config.toml
num_hidden_layers = 10
hidden_size = 576
num_attention_heads = 9
num_key_value_heads = 9
head_dim = 64
intermediate_size = 1536
vocab_size = 8192
hidden_act = "swiglu"
norm = "rmsnorm"
norm_place = "pre"
norm_eps = 1e-05
positions = "rope"
rope_theta = 10000.0
rope_fraction = 1.0
qk_norm = false
attn_scale = 0.125
bias = "none"
tie_word_embeddings = false
parallel_block = false
extras = ["capped logits"]
init = "uniform"
init_std_qkv = 0.0176
init_std_o = 0.00394
init_std_up = 0.0176
init_std_down = 0.00241
optimizer = "muon_variant"
learning_rate = 0.0103
lr_mult_o = 1.34
beta1 = 0.95
lr_head = 0.00363
warmup_steps = 200
schedule = "wsd"
decay_fraction = 0.306
decay_shape = "linear"
final_lr_fraction = 0.0
batch_tokens = 65536
max_seq_len = 1024
doc_mask = true
train_tokens = 732300000
max_steps = 11175
dataset = "wikipedia_en"
MLP neurons of a small language model. Each row is named by its layer, matrix (gate and up: input weights) and neuron, and shows model dimensions 272-367. Each number is 128 + 24 x the weight over its row's rms, rounded and kept within 0 to 255. A neuron's up and down rows have the sign that makes its largest values positive.
A block is one neuron, or neurons of one layer that tend to fire together. After each block is what it responds to, as a language model described it from the Wikipedia text at the highest values.

L6.gate43 [151 129 137 100 137 115  94 122 112 134 119 139 106 101 155 134  99 159 122 178 133  96 140 142 118 153 157 131 107 112 134 186 149 129 126 137 151 123 126 114 128 162 104 142 128 114 118 141 166 108  84 119 129  88 111 117 104 122 165 141 155 132 135 124 150 147 137 118  91 154 156 180 135 127 136 152 165 120 105  83 140 145 132 121 145  87 108  96 121 152 133 130 123 142 134 127]
L6.up43 [124 111 121  90 134 145  98 138 109 100  99 131  67 134 140 154 125 106 117 109 126 123 127 119 125  92 129 103 120 101 141 138 130 125 105 111 143 123 108 118 130 132 105 113 122 122 121 135 158 137 166 110 104 122 147 171 130 101 110 116 115 127 122 155 130 115 145 129 148  92 126 176 101 125 137 132 137 100 153 137 160 105 130 119 129 126 142 136 149 114 146 141 183 142 117 114]
L6.gate160 [122 114 111 121 115 115 123  95 111 133 156 140 114 123 116 139 154 113 107 116 138 118 157 136 163 151  81 124 182 137 155 132 133  94 144  86 126 136 133 154 125 134 113 110  94  71 151 142 119 145 112 164 151 135 118 147 105 125 103 127 130 139 141 166 143 108 136  72 107 170 166  78 146 132 149 115 109 143 118  83 133 166 120 170 134 136 143  93 146  98 100 135 122 131 117 113]
L6.up160 [135 101 139 117 168 144 124 145 123  92 108 122 157 150 179 111 164 151 149  94 132 155 126 149 155 146  82 130 160 111 142 159 165 137 173 126 156 114  92 144  99 147 100 160 132 117 164 123 122  94 103 173  63 137  95 134 149 157 148  87 131 168 150 147 137 118 133 163 165 110 110 103 155 133 116  99 115 127 135 134 148 127 131 147 132 100 170 103 114 111  91 100 174 137 157 129]
L6.gate309 [157 102 143 132 124 118 103 173 113 156 145 137  82 114 122 138 159 152 107 143 145 154 103 122 120 176 138 111 127 156  88 126 120  75 151 156 134 108 118 101 110 136 130 137 103  81 121 121 151 140  98 104 156 168  62  68 152 126 180 144  87 126 162  79 113  78 147 119 146 108 120 100 143 117 105 121 156 136 133 117 172 135 121 167 126 134 143 131 153 159 148 141 140 142 159 105]
L6.up309 [174 101 115 143  92 113 174 131 142 121 134  97 127 119 109 104 149 131  95 140 113 130 133 121 130 177 153 131 172 121 130  99 110 121 176  99 124  75 164 101 127  92 107 105 126 132 159 130 139 155 144 117  80  92 123 139  65 136 139 114 136 147  83 102 162 132 121 136 124  82 135 174 153 120 119 114 102 133 103  73 105  97 128 182 103 147 122  99 132 147  78 129 179 165 118 108]
L6.gate371 [127 131 133 115  94 117 152 147 114 121 122 134 135 142 176 104 144 131 122 145 128 115 134 118 107 111 123 136 123 129 125 117 102 129 160 133 134  79 152 158 131 166 122 151 115 117  92 127 165 121 184 151  96 130 127 118  96 126 148 115  93 154  95 119 120 114 110 167 132 119 140 144 132 127  84 127 147 103  67 175 186 104 133 149 125 190 120 168 113 131 166 145 137 132 144 101]
L6.up371 [141 135 159 118 117 137  94 109 152  88 143 134 137 164 105  81  89 151 191 117 171 141 132 140  87 132 153 133 147 108 105 136 116 149 131 105 108 114 126 155 109 181 141 137 104 112  88 111 130 124 116  97  70  96  92 147 153 136 119 113 166 145 147 132 143 112 121 167  91 170 126 143 134 103 160  91 106 166 143 124 142 112 114 110 156 165 111 107  91 111 144  98 142 154 125  80]
L6.gate398 [170 110 108  83 150 118 142 113 126 108 116 134 149 119 127  79 128 127 116 102 109 104 118 117 139 136 150 131 129 108 129 121 100 119 145 121 126 148 172 144 146 155 164 144 112  96  89 122 172  97 117  92 171 124 126 140  89 102 105 152  91 144 131 142 160 154  86 113 148 116 153 143 150 172  97 107 129 174 136 137 113 150  92 116 151 121 113 136 125 118 103 145 121 156 124 148]
L6.up398 [116 113  97 136  98 135 136 166 122 113 103  88 120 145 110 122 110 110 168 104 177 105 128 125 134 125 147 123 122 163 144 142 141 110 170 134 174 105 147 143 108 180 109 110 135 127  95 125 132 128 135 109 161 105 104 115 112 134 155 143 124 123 144 124 110 150 115 126 120 121 120 132  80 129 139  83 163 133 147 118 144 117 120 153 133 172  80 135  83 148 115 112 150 124 119 142]
L6.gate1290 [138 129 151 115 156 108 130 134  78 131 107 118 104 113 118 114 152 126 120 133  98 128 151 136  73 129 132 138  77 125 139 102 111 142 120 140  79 153 124 166 124 124 104 186 112 153 152 131 121 150 186 113 124 126 150  83 173 126 131 109  87  98  87 167  77 152 100 105 123 121  89 145 122 113  99 143 107 120 110 114  96 129 135 163 139 125 126 110 112 151 105 155 152 113 140 126]
L6.up1290 [105 107  94 127 127 119 139 151 100 144 132 139 151 134 148 116 136 124 124 124 148  99 188 157 124 132 131 153 147  98 158 104 120  94 134  91 168 131 134 127 153 137 124  83 137  95 131 117 111 131 105 129 128  77 144 114 149 155  97  97 163  92 146 109 119 151  96 136 128 115 141 106 151 112 113 183 113 135  86  84  86 156 126 121 113  87 116 156 127 153 105 132 107 148 140 145]
L6.gate1512 [119 147 157 115 126 149  89 150 125 144 106 140 145 153 138 156 182  89 100 123 136 145 144 101 120 107 139 140  85 117  76 135 139 177 145 107 100 157  79 134 111 133 129 175 156  99 131 117 133 122 115 154 149 138 122 111 132 129 164 119 138 111 155 115 137 115  83 137 134 103 103 133 125 131 138 133 126 136 125 142 127  85 171 145 104 110 112  97 107 132 177 179  93 108 132 159]
L6.up1512 [129 125 119  84 121  95 122 159 113 130 107 133 140 143 124 117 139 135 137 109 154 168  61 142  77 172 161 147 132 104  86 130 129 164 119 115 138 124 134 114  73 115 127 114  99 117 154 134 180  86 111 112  87 150 158 108 144 115 131 122 121 158 145 141 111 148 150 142 161 190 138  92 155 104  97 143 189 140 124 116 110 136 101 164  86 108 102 115  97 110 108 180 126 142 136 139]
L6.gate1522 [ 79 122 127 146 109 145 139 142  83 130 128 134  93 145 132 151  88 113 162 148 165 127 152 121 109 168 144 138 139  85 112  84 149 114 169 120 105 118 122 121 113 158 173 119 106 111 126 129 135 136 146  93 117 130 122 155 132 163  95 110 160 116 183 143 127 146 118 124 103  91 161 133 117 146 135  95 114 138  93  99 123 123 107 169 125  99 165 107 143 115 122 128 108 113 132 139]
L6.up1522 [ 99 140 139  97 108 119 116 145  74 114 134 151 106 123 111 113 107 105 157 135 161  93 171 130 142 165 118 155 100  93 124  82 144 128 174 122  98 114 127 119 151 197 161  70 144 122 123 139 170 105 132  99 100 158 150  93 155 114 137 113 141 155 145 137 109  93 156 122 162  99 119 122 112 124 150 133 119 145 138 150 136 118 162 140 101 170 105 141 137 107 165 111 172 138 115 128]
Prepositions like under and in right after was, is, been or still, as in been under occupation, was still in residency, also under- in understood/undertook.

L7.gate46 [177 179  75 103 149 101 121 127  95 124 143 128 106 104 118  98 131 137 181 154  77  97 126 121 134 126 134 107 129 153 113 148  87 106 134 159 140 128 112  99 100 135  98 122  97 133 130 111 130 126 123  79 128 135 112  91 106 111 125 117 168 145  99 163  99 170 118 160 126 108 110 124 187 134 118  89  36 102 136 164 119 131 100 159 137 122 164  83 141 147 165 119 115 125 155 107]
L7.up46 [127 152 115 153 124 125 135  98 160 118 108 129 104 123 123 117 131 115 114 135  78 113 133 126 144 118 139 131 104 148 106 115 163 135 146 134 127 138 136 149 128 122 180  81 100 141 130 152 120 105 152 130 150 123 100 124 158 155 119 139 116 110 143 152 147 167 148 106 128 158 113  92 132 105 115  85 149 114 134 133 126 140 144 133 163 105 110 127 113  98  80 147 113 134 129 126]
L7.gate86 [145 146 142 109 157 133 128 134 127 149 108 126 141 110  88  98 161 158 119 147 157 145 116 155  98 135  81  92 110 120 144  94 114 134 131 129 145 128  95 134 111 157 156 143 123 147 103 125 151 141  96 162 140 154 173 133 114 129  99 153 167 119 118 133 172 105  94 133 110 128 140 131 163 125 106 124 163 184 108 111 107 116 116 171  95 159 124 142 152 121  86 111 169 133 117  86]
L7.up86 [161 122 142 156 130 121 155 115 122 161 149 116 118 125 127 126 109 171 113 153 124 154 122 125  98 125 160 152 155 111 145  76 148 138 172 152 116 127 107 122 111 144 125 142 155 102  79 116 155  66 131 117 128 138 159 143 118 104 149 126 128  81 112 161 153 156 121 113 125 136 101 121 177  89 102 131  93 130 152 160  92 185 110 127 119 124  59 100  82  89 125 121 117 124 145 141]
L7.gate355 [126  98 147 146 137 128 131 100 138 122 109 108 121 131 147 129 204 139 154 160 160 129 108 134 126 133  88  94 130 101 110 134 149 152 100 151  88 181  99  83 143 118 136 115 124 107 128 154 138 141 168 157 120 109 145 117 129 100 139  88 108 153 148 104 110 113 119 175 135 125 140 137 137 148 133 127  82 116  85 180 124 109 140  59 115 149 148 106 150 150 135 110 119 112 140 117]
L7.up355 [119  62 142 162 145 147 156 124 169 164 140 173 132 121 115 139  98 123 134 124  85 140 125 136 193 140 137 137  69 122 143 117 126 113 147 131 177  93 131 148  94 139 107 140 186 146 156 167  96 107 126 148 107 119 159 116 122  97 153 127 128 137 178 102 136 168  86 116 127 110 160 123 126 107 157 136 122 182 114 130 113 110 121 107 107 133 141 112 148 158 125 128 107 148 129 126]
L7.gate537 [114 177 107 157 154  90 143 142 118  98 171 154  84 134 136  87 126 135 124 155 146 143 157  96 131 110 125  93 131  96 156 147 162 148 127 159 101 155 121 124 128  97 138 109  65  99 132 149 128 149  90 144 163 105 132 185 104 121 168 121 142 106  99 126 166 126 106 135  94 149 110 163 167 122 142 149 134 115 115 115 153 153 128 143 117 122  72 166 113 143 117  97 150  86 101 139]
L7.up537 [137 129 157  99 158 110  85 117 139 111 161 107 133  88 141 176 150 103 140  81 124 112 128 123 118 155 157  92 138 155 139 118 142 163 140  98 110 123 111 150 131 135 102 103 129 131 110 131 135 172 114  90  90 131 161 169 171  99 145  96 147  95 124 105 134 116 124 102 116 131 105 162  96 136 173 102 126 127 103 151 177 158 156 185 131 102 115 127 125 135 147 136 157 102 127 129]
L7.gate542 [155 106 134 124 153 117 167 143 151 119 128 152  92 125 130 114 124 113 111 111 161 152 146 156 142 120 123  82 155 144 133 114 115 111 137 123 124 116 113 142 104 141 120 131 179 104 177 137 152 132  84 126 125 123 134 119 144 153 118 100 190 135 145 129 120 127 166 114 142 166 132 128  91 123 137 156 103 116 105 112 159 174  92 157  94 156  96 125  34  99 137 153  97 127 100 111]
L7.up542 [146 103 125 131 156 152 150  92 125 114 131 110 128  99 122 110 174 138 129 107 101 152  82 113 106  94 145 149 142 118 134 156  87 144 115 135 135  99 133 126 117 127  99 138 137 121 166 124 140 132 144 161 103  88 149 138 176 117 136 139 136 150  92 166 119 150 124 159  96 134 115 159 174 159 149 133 148 133 149  91 137 132 120 116 121 173 136 133 127 145 130  93 130 134 102 216]
L7.gate546 [139 120 112 137 121 120 110 122 140 136 106 141 114 115 121 157 124 159 119 167 144 147 142 149 120 167  81 114 127 134 123 156 164 117 135 137 159 165 130 119 143 134 175 115 114 128 134 178 164 166 130 215 108 124 101 111 141 124 119 116 116 115 126 124 143 114 124 124 130 166  93  89 142 147 125 106 146 145  98 101 140 152 133 131  94 103 131 137 163  96 141 124 118 124 158 142]
L7.up546 [147 129 107 104 165 125 134 136  89 159 114 127 123 107 128  77 157 108 130 132 113 155 158 177  91 154 163 130 121 121  91 130  90 112 144 151  99  92 157  86 158 151 123 116 142 129 141 143 157 154 111 126 148 125 122 114 121 125 152 153 118 126 125 102 145  97 149 115 162 159 102 124 125 164 119 133 135 154 172 127 115 136 149 123 107 144 122 143 155 125 194 135 136  99 104 154]
L7.gate879 [152 127 133 108 139 104  96 126 105 123 107 164 129 112  97 113 100 128 132 127  93  89 148  95 153 175 112 135 140 159 138 104 111  79 168  74 120 122  88 124 151 142 166 129 129 121 106 144 105 132 106 113 139  62 104 162 116 125 135 116 108 112 126 152 181 131  87  84 120 132 156 128 102 148 120 108 119 173  96 142 130 191 143 149 132 101 110 129 125  93  83 121  88 110 133  98]
L7.up879 [135 157 126 151 148 121 111 144 105 113 150 135 119 119 121 121 120 114 138 175 125 145 127 116 166 114 116 103 116 130 122 115 149 147 155 122 119 143 141 124 166 136 136 151 134 128 121 101 119 121 156 125 160  74 110 125 103 141 147 138 143 111 129  98 117 156 138 106 142 195 117 145 131 124 148 134  89 165 163 135 104 106  99 148 166 122 105 153 137 111 129 151 144 137 135 141]
L7.gate911 [103 153 129 147 133 123 125 142 112 158  87 147 128  88 126 109 111 121 123 126  81 117 151  82 138 129 158 123 140 136  98 158 136 121 205 147 109 170 133 138 138 101 128 120 130 111 149 126 140  99 139 119 107 134 153 100  94 152 125 115 145 109 101 160 126 122  97  93  99 139 164 124 117 113 164 122 127 103 117 138 171  95 174 113 121 102 120 110 164 176 113 152 132 137  93 100]
L7.up911 [125  99 133 120 113 104  86 120 120 124 153 100  93 135 109 122  82 157 136 175 129 161 125 126 108 134 159 111 128 134  67 116 122 142 134 131 152 107 114 112 150 170 146 115 177 135 110  93 155  91 117 161 106 127 109 101 113 139 130 190 122 127 111 136 129 120  81  78 126 143 149 157 151  79 116 104 176 174 108 114  98 115 131 123 157 104 137 136 195 182 110 108 135 143 155 143]
Short first pieces of a longer word, split off by tokenization, such as la(ughing), des(ert), Be(arg), or - and ' before the word's next piece.

L5.gate424 [150 108 144 118 100 105 168 164  94 142 133 157 142  97 145 134  95 103 125  83 104 115 135 166 110 125 135 129 106 131 148 167 110 153 134 142 117 156 116 101 126 151 109 120 146 121 148 143 157 115 104 111 124 119 147  92 112 121 144 108 143 147 138 129 104  85 148 114 160 118 149 157 108 129 151 122 123 124 103 159 114 107 143 116 144 119 109 133 153 150  97 130 172 107 139  99]
L5.up424 [143 168 107 129 117 104 120 112 141 156 134 142 142 127 113 114 122 124 112 113  70 129 130 154 135 113 126 163 165 168 109 140 130 154 161 141 137  55 114 120 179 133  95  89 150  93 138 131 169 146 135 100 126 150 128  81 116 152  97 102  79 131 113 156 146 127 105 112 109 152 146 132 119 109  92 117 143 137 107 129 124 141 106 126 123 115 133 113 183 131  99 102 124 170 151 175]
Mostly the preposition in after a verb or noun, as in put it in, in the shade, in operation; also at, into, over, and word-piece endings like -ing, -y.

L6.gate239 [ 94 100 123 121 105 137 110 133 144  97 114 141 123 138 117 150 116 113 125  90 107 127 135 112 165 103 108 114 113 151 127 211 115 122 120 127 151 124 130 161 128 176 148 122 104 128 126 143 118 146 110 147 113 139 135 146 172 129 157 164 136 104 134 102 111 153 125 133 121  62 143 159 154 125 116 143 124 107 108  92 136 100 159 101 120 166  87 130 148 136 156 137 163 132 146 143]
L6.up239 [ 76 119 157  99 171 136 144 125 115 102 128 112  76 137  97 158 111  96 122 105 104 144 137 109 123 133  86 140 107 144 141 144 147 142 131 148 131 119  98 131 135 128 118 109 133 148 132 168 135 137 146 133 121 100 117 154 118 121 134 133 165 132 139 135 143 123 107 129 157 109 156 150 114 117 135 153 158 131 102 131 157 129 142 149 144 158 106 104  75 140 172 123 156 151 134 130]
L6.gate612 [125 126 136 155 136 137 123  96 184 124 135  92 131 149 115 127  99 147 113 157 109 180 159 115 109 142 172 152 112 150 123 112 119  96 137 125 129 145 150 126 129 100 103 135 105 140 143 106 134 113 158 109 110 128 140 133 106 179 153 127 110 127 132  99 101 143 136 117  97 154 123 142 138 167 108 161 121 118 129 137 151 146 146  95 129 110 124 157 112 149 103 145 116 136 143 121]
L6.up612 [122 123  88 119 115 113 144 119 139 135 123 142 106 104  82 134 144 138 118 151 121 121 152 141 184 147 147 112 125  97 147 140 122 137 136 140 129 181 111 132 150 162 132 101 126 113 124 152 127 118 161 129 140 126 125 104 149 100 123 147 108 128 122 160  86  97  76 132  74 135  88 103 129 163 108 136 123 120  87 140 125 161 121 120 148 121 104 149  90 131 133 138  49 142 117 100]
L6.gate669 [123  95 114 143 123 150 103 102 121  88 137 128 140 123 104  84 125 130 141  97 122 130 122 128 148 130 139 159 111 172 102 163 178 104  77 139 158 137 103 184 138 139 133  76 129 133 120  96 118 101 110 105 113 101 122 144 124 103 153 100 130 126 148 124 136 126 146 104 107 101 106 159 109  82 123  79 135 113 115 126 133 119 114 158 148 152 165  98 108 176 158 123 109 169 131 127]
L6.up669 [ 79  84  99  64 142 190  97 116 138 110 139 111 138 175 135  91 146 152 159 104 100 162 126 145 119 151 103 120 116 105 130 147 122 100 155 129 140 107 153 117 119  82 148 141 107 110 163 142 110  71 172 114 100  80  95 157 163 165 136 137  76 139 165 113 138 109 126 151 161 119 115 111 117 127 132  89 136 124 124  94  92 157 123  90 106 113 103 152 112 150 101 154 114  84  83 129]
L6.gate888 [138 113 113 152 105 140  96 106 116  96 140 163 120  98 155 146 153  95 122 172 141 135 134  65 142 147 118 140 135 121 118 138 123 129 130 153 126 111 124 146  96 135 112  83 147 113 131 121 129 150 115 122 158 105 159  68 125 112 140 153 142 176 136 155 127 143 104 127 111 102 150  98 133 115 151 160 162 125 133 172 103 121 149  80 127  97 146 104 127 134 140 109 147  70 121 115]
L6.up888 [147 137 142 124 105 154  96 128 136 133 153 156  86 140 155 156 151 136  92 143 117 175 137 123 116 137 139 189 131 121 136  91  97 153 169 125 127 145 106 152 117 136 147 114 120 150 192 108 117 148 129 147 139 143  86  87 142 124 134 162 112  98 152 122  84 129 116 132  92 153 103 143 145 135 122 172 168 111 150 166 133 136 119 118 112 163 115 112 127  92 120 120  87 129 151 153]
L6.gate1134 [114 131 127 188 117  70 139 137 160 149 112 132 120 131 134  75 145 107  92 141 102 106 153 137 140 142 117 170 146 177 168 141  98  77 127 122 115 138 120 175 109 115 127 178 120 128 113 162 147 141 149 182 108 107 144 118 108 105 115 165  78 157 107 150 122 117 140 103 122 153 151 183 152 139 156 121 125 149 127 130 138 108 135  69 119 113 123 121 111 136 121 112 108  90 155 124]
L6.up1134 [136 146 105  94 157 113 139 100 118 132 180 132 114  90 156 143 112 111 141 145  86 129 141 127 143 152 128 139 123 135 141 118 151 159 128 128 157 122 104 171 144 138 165 118 138 111 109  86 155 153  99 117 110 116 162  82 170 117 125 135 115 121 155  99 161 132 158 184 108 131 163 165 129 146 137 121 150 124  96 145 153 149  92  87 115 173 152 137 132 189 122 131  97 156 180 127]
L6.gate1135 [133 122 144 146 160  97 133 176 139 134 138 116 160 145 110 156 118 159 174 164 133 110 153 128 107 131 119 134 143 179 110 144  72 129 106 112 144 132 109 185 119 105 126 119 155  80 129 108 180 152 122 132 144 117 114 111 124 122 148 114 130 101 107 119 172 117 124 198 122 128 153 136 120 160 155 128 100 149 112 143 139 149 189 120 145 143 139 125 102 126  96 160 135 132  98 150]
L6.up1135 [132  88 112 122 164 131 167 100 121 138  82 107 162 154  98 144 153 137 172 125 130 158 159 117 125 133 133 111 157 174 114 146  80  69 115 124 110 110 129 108 130 111 123  86 156 112 140 119 118 142 103  96 139 140  83 138 153 173 138 149 109 116 100 120 166 146 118 165 129 106 146 127 112 133 122 167 126 110 153 193  89 194 148 100 110 133 113 142  92 137 114 126  82 138 131 101]
L6.gate1518 [100 103 110 108 123 103 168 135 152 150 121 138 107 160 144 143 150 121 147 121 116 120 103 136 130  66 122 102 115 137 152 158 102 106 140 116 148 153 154 139  99 133  76 109 117 116 140 146  93 105 151 116 104 148 110 120  97 105 128  97 126 149 116 139 180 145  86 160 150  97 153 124 142 110 103 144 129 102  80 133 119 178 106 120 150 146 166 177 111 113  97 114 161 147 105 115]
L6.up1518 [ 99 105 106 122 141 121  52 116 140 151 137 182 160 107 151  99 138  98 134 108 105 103 122 168 135 120 136 161  96  73 119 167 129 128 172 162 102 114 118 176 141 143 140 104 147 187 138 112 170 140 114 157 150 102 147 157 114 101  94 154 130 111  96 173 121 163 106 107 146 159 139 136 113 146 125  94 145 111 125  98 140 127 134  55 100 134 147 126 107 182 156  97 122  81  62 109]
L6.gate1534 [160  73 123 119 170  86 133 115 128 148 129 139 137  88 105 104 139  73 136 125 139 120 121  88 116 145  83 116 151 101 122 130 167 134 140 110  84 104 119 125  93  94 125 112 122 128 113 130 150 112 123 118 112 151 129 105 159 125 160 116 155 134 129 111 175 124 111 110  82  85 150 119 123 107  99 142 171  99 158 129 121 138  97 108 137 114 101 130  94 142  58 140 135 168 158 121]
L6.up1534 [153 130  86 178 143 137 123 140 124 159 119 111 139 131 179  99 128 153 118 113 126 151 165 125 108 124 125 150 144 123 175 123 152 147 136  92 153 131 156  86 122 135 163 160 100  85 115  88 124 128 110  79 111 149 162 110 172 153 125 161 133 119 105 127 147 133 104 172  62 110 157 134 124 141 117 144 162 146 168 169 139 132  47 131 113  96  89 156  69  99  77 174 158 143 164  92]
Fires on periods closing a sentence or clause, such as after "2014." or "swallowing.", and weakly on clause commas after names, as in "Conti,".

L7.gate149 [140 138 158 155 161 107 129 132 141 124 104 103 128 118 137 143 130  95 126 128 101 179 100 137 149 121 127  93 117 118 134 142 139  90 163 142  96 121 190 111 135 151 173 104 128  98 167 110 125  80 153 135 108 134 118 108 132 143 147 129 136 135 103 162 130 147 105 129 104  94 176 131 126 116 135 104 123 122 174 144 105  79  72 158 144 139  85 145  80 128 117 111 129 119 175 120]
L7.up149 [140 130 122 119 112 163 124 145  82 155 148 119  97 142 188 128 121 107 147  86 173 130 125 188 146  93 163 158 134 116 135 132  70 127 122 136 122 121 151 174 126 138 104  85 142  84  97 157 149 109 123 105 158 119 127 137 158  68 137  99 134 140  60  99 137 173 126 124 141  94 136 164 123 140 102 119 167  93 115 101 138 140 145 153 100 136 120 165  80  96 145 105 120 147 154  93]
L7.gate365 [171 133 135 103 138 134  93 132 100 118 137 130  98  82  92 125 183 110 162 123 122 101 141  89 135 111 123 179 113 136 148 132 126 135 111 116 129  59 144 145 119 134 154 137 165 123 159  96 180 132 136 132 138 114 120 112 131 134 124 171 128 105  85 121 126 147 151 125 100 102 110 116  69 107  95 144 128 130 128 146 136  94 148  93  80 119 140 104 132 154 142 162 141 128 125 113]
L7.up365 [130 183 153  90 155 131 137 149 154 133 136 159 105 153 134 136 131  92  90 127 149 143 151  95  61 108 179 134 106  74 113 134 113 141 120 122 139 114 134 133 112 176 143 136 144 136 152 125 145  67  91 167 140  82  89 130 153 153  99 177  68 169 132 117 101 148 139 105 128 134 177 123 103 151 130 145 134 132 113 130 113 124 148 133 119 143 110 118 102 126 165 124 111 138 149 188]
L7.gate475 [126 138 129 116 159 117 130 117 138 110 141 138 123 184 124 114 145 100 117  82  99 170 155 105  95 108 109 121 130  74 128  98 148 126 101 106 105 118 130 152 108 114 126 129 117  99 159 131 136 107 160  99 134 132 111 136 136 138 159 118 111 165 153 128 134 164 120 117 106 119 143 130 119 142 112 136 158 131 164 145 124 117 128 102 111 127 114 123  74 132 126 165 170 101 107 122]
L7.up475 [151 144 121  85 109 109 119 110 148 117 127 115  94 137 137 142 151  75 117  86  93 142 132 138  82 144 147 126 139 108 131 137 142 130 126 143 141 171 119 114  88 105 161  94 116 134  99 126 105 112 135 147 144 133 132 119 139 145 134 166 132 134  92 128 107 146 142 112  74  60 110 117 106 110  95 139 153 128 156  84 129 108  98 136 123 107 110 109 115 143 134 115  97 141 115  96]
L7.gate535 [107 102  84 145 126 193 144  69  95 143 154 140 104 129 110 143 128 106 134  93 164 137 145 137 123 119 119 126 114 103 127 127 126  82 151 142 125  99 107 117 104 186 132 155 125 149 116 122 127 156 153 120 162 106 114  98 132 137 148 102 110 131 138 121 132 184 131 159 158 141 164 129 142 151 124 160 107 126 146 113 147 143  82 127 113  64 139 123 125 140 149 142 134 101 114 138]
L7.up535 [110 133  93 143  89 122 110 119  94  93 151 131 110 112 132 155 134  94 140 109 148 148 126 131 135 113 114 113 139 117 143 136 138 140 122 175 127  84 128 131  93 127 151 143 101 135 142 112 143 156 139  83 142 106 133  92 150 112 124  98 170 132 171 114 166 135 134 119 114 121 117 111 118 129 124 140 135  94 111 134 165 120 136  80 124 155 168  91 146 115 151 122 113 122  79 101]
L7.gate558 [155 102 115 104 149 105 156 145 113 188 165 105 159 159 114 167 144 138 104 123 107 101  91 132 136 140 105 104 120 141 161  90 145 103 112 109 132 241 178 145 107 102  98 168 131  77 125 113 121 108 127 150 131  99 157 108 140 142 141 175 124 161 176 130 169 155 114 118  92 125 135 134 131 124 135 131 107 109 149 105 139 103 153 122 104 140 123 116 137 189  81 121 167  88 183 124]
L7.up558 [144 125 155 110  81 118 133 133 152  97 140 142 112  78 161 170 160 179 146 145 138 118 122 120 152 169 114 122  97  97 135 119 114 160 147 155 126  96 112 127 110 132 127  86 136 135 131  94 147 120 155 109 137 131 108 166 143 163 114 158  95 142  95 130 130 164 146 121 152 150 138 142 125 158  98 136 123 168 129 176 125 131 153 156 105 113  90 139 109 143 122 166  80 146 126 109]
L7.gate1032 [130 123 125 123 143 118 125 111 151  98 139 146 128 115 115 128 127 108 106  98 101 108 135 123 143 131 105 134 124 158 127 132 133 135 131 139 117 136 148 126 115 119 127 142 137 146 167 123 133 118 154  96  97 107  79 135  72  88 157 140 132 136 120 136 124 115 156  85 137 101 112  95 153 135 119 109 143 116 140 162 115 142 126  96 124 140  84 103 132 132 126 127 143 144 138 153]
L7.up1032 [139  86 147 102 158 161 154 161 111  93 127  68 127 122 122 101 141 129 121 157 110 162 161 152 131  74 127 121 135 154 153 132 118 134  84 107 157 130 158 119 127 108  93  94 101 125 112 124  94 149 134 140 125 139 131 120 162 121 157 107 166 173 139 149 134 136 135 146 146 118  96 116 100 133 154 184 115 102 175 125 138 102 155 115 146 110 165  80 126 163 148 133 128 111 129 159]
L7.gate1229 [142 137 152 151 137 130 131 109 139 128 120  91 118 139 135 139 147  88  95 176 151 172 144 141 117 112 115 173  96 148 156 100 125  95  92 142 100 134 144 118 126 118  88 144 109 139 154 111 141 104 169 116  83 118  93 138 123 111 110 152 157 132 142 164 107 109 127 105 177 154 110 109 137 163  89 140 166 154 173 116  98 121 122  76 144 125 122  91 109 188 124 142 165  95 120  83]
L7.up1229 [134 126 142 171 110 154 115 103 134 103  96  96  65 119 137 153 140 132 127 121 142 155 144 110  82 163 140 130 116 109 123 107 146 125 130 125 150 113  87 124 108 151 113 129 165 114 109 131 133 146 165 116 132 123 140 158 103  77 144 110 110 156 151 138 108 104  70 131 146 157  99 101 134 163 117 137 112 156 111 144 118 181 134 112  98 149 116  92 102  91 129 125 129 116 121 135]
L7.gate1243 [124 107 136 148 108 106 133 135 123 119 140 117 158 124 101 109 123 108 133 117  95  91 130 116 105 100 105 185 119 115 152 127 160 136 120  80 142 164 132 130  97 163  71 117 159 117 119 116 148  89 130 134  76 178 145 119 120 156 135 139 118 110 147 137  74 143 143 108 121 158 109 114 114 169 124 135  99 138 103 116  87 106  99  97 124 112 137 120 164 162 109 104 108  91 121  78]
L7.up1243 [163  92 108 161 178 113 142 145 158 129 130 117 109 150 128 114 116 102 111 110  99 113 147 132 107  99 125 158 150 109 139  89 154 118 138 110 126 134 144 144  88 115 119 135  97 103  84 159 115 109 137 107 102 137 141 129 145  73  90 137 115 107 143 162 114 143 113 136 140 161  83 147 139 110 111 146 114 127  93 111 143 147 132 118 147 133 145  81  87 180 114  82 191 146  98 131]
Periods and other closing punctuation ending a factual sentence in Wikipedia prose, often before a paragraph break or a new sentence starting The, In, or She.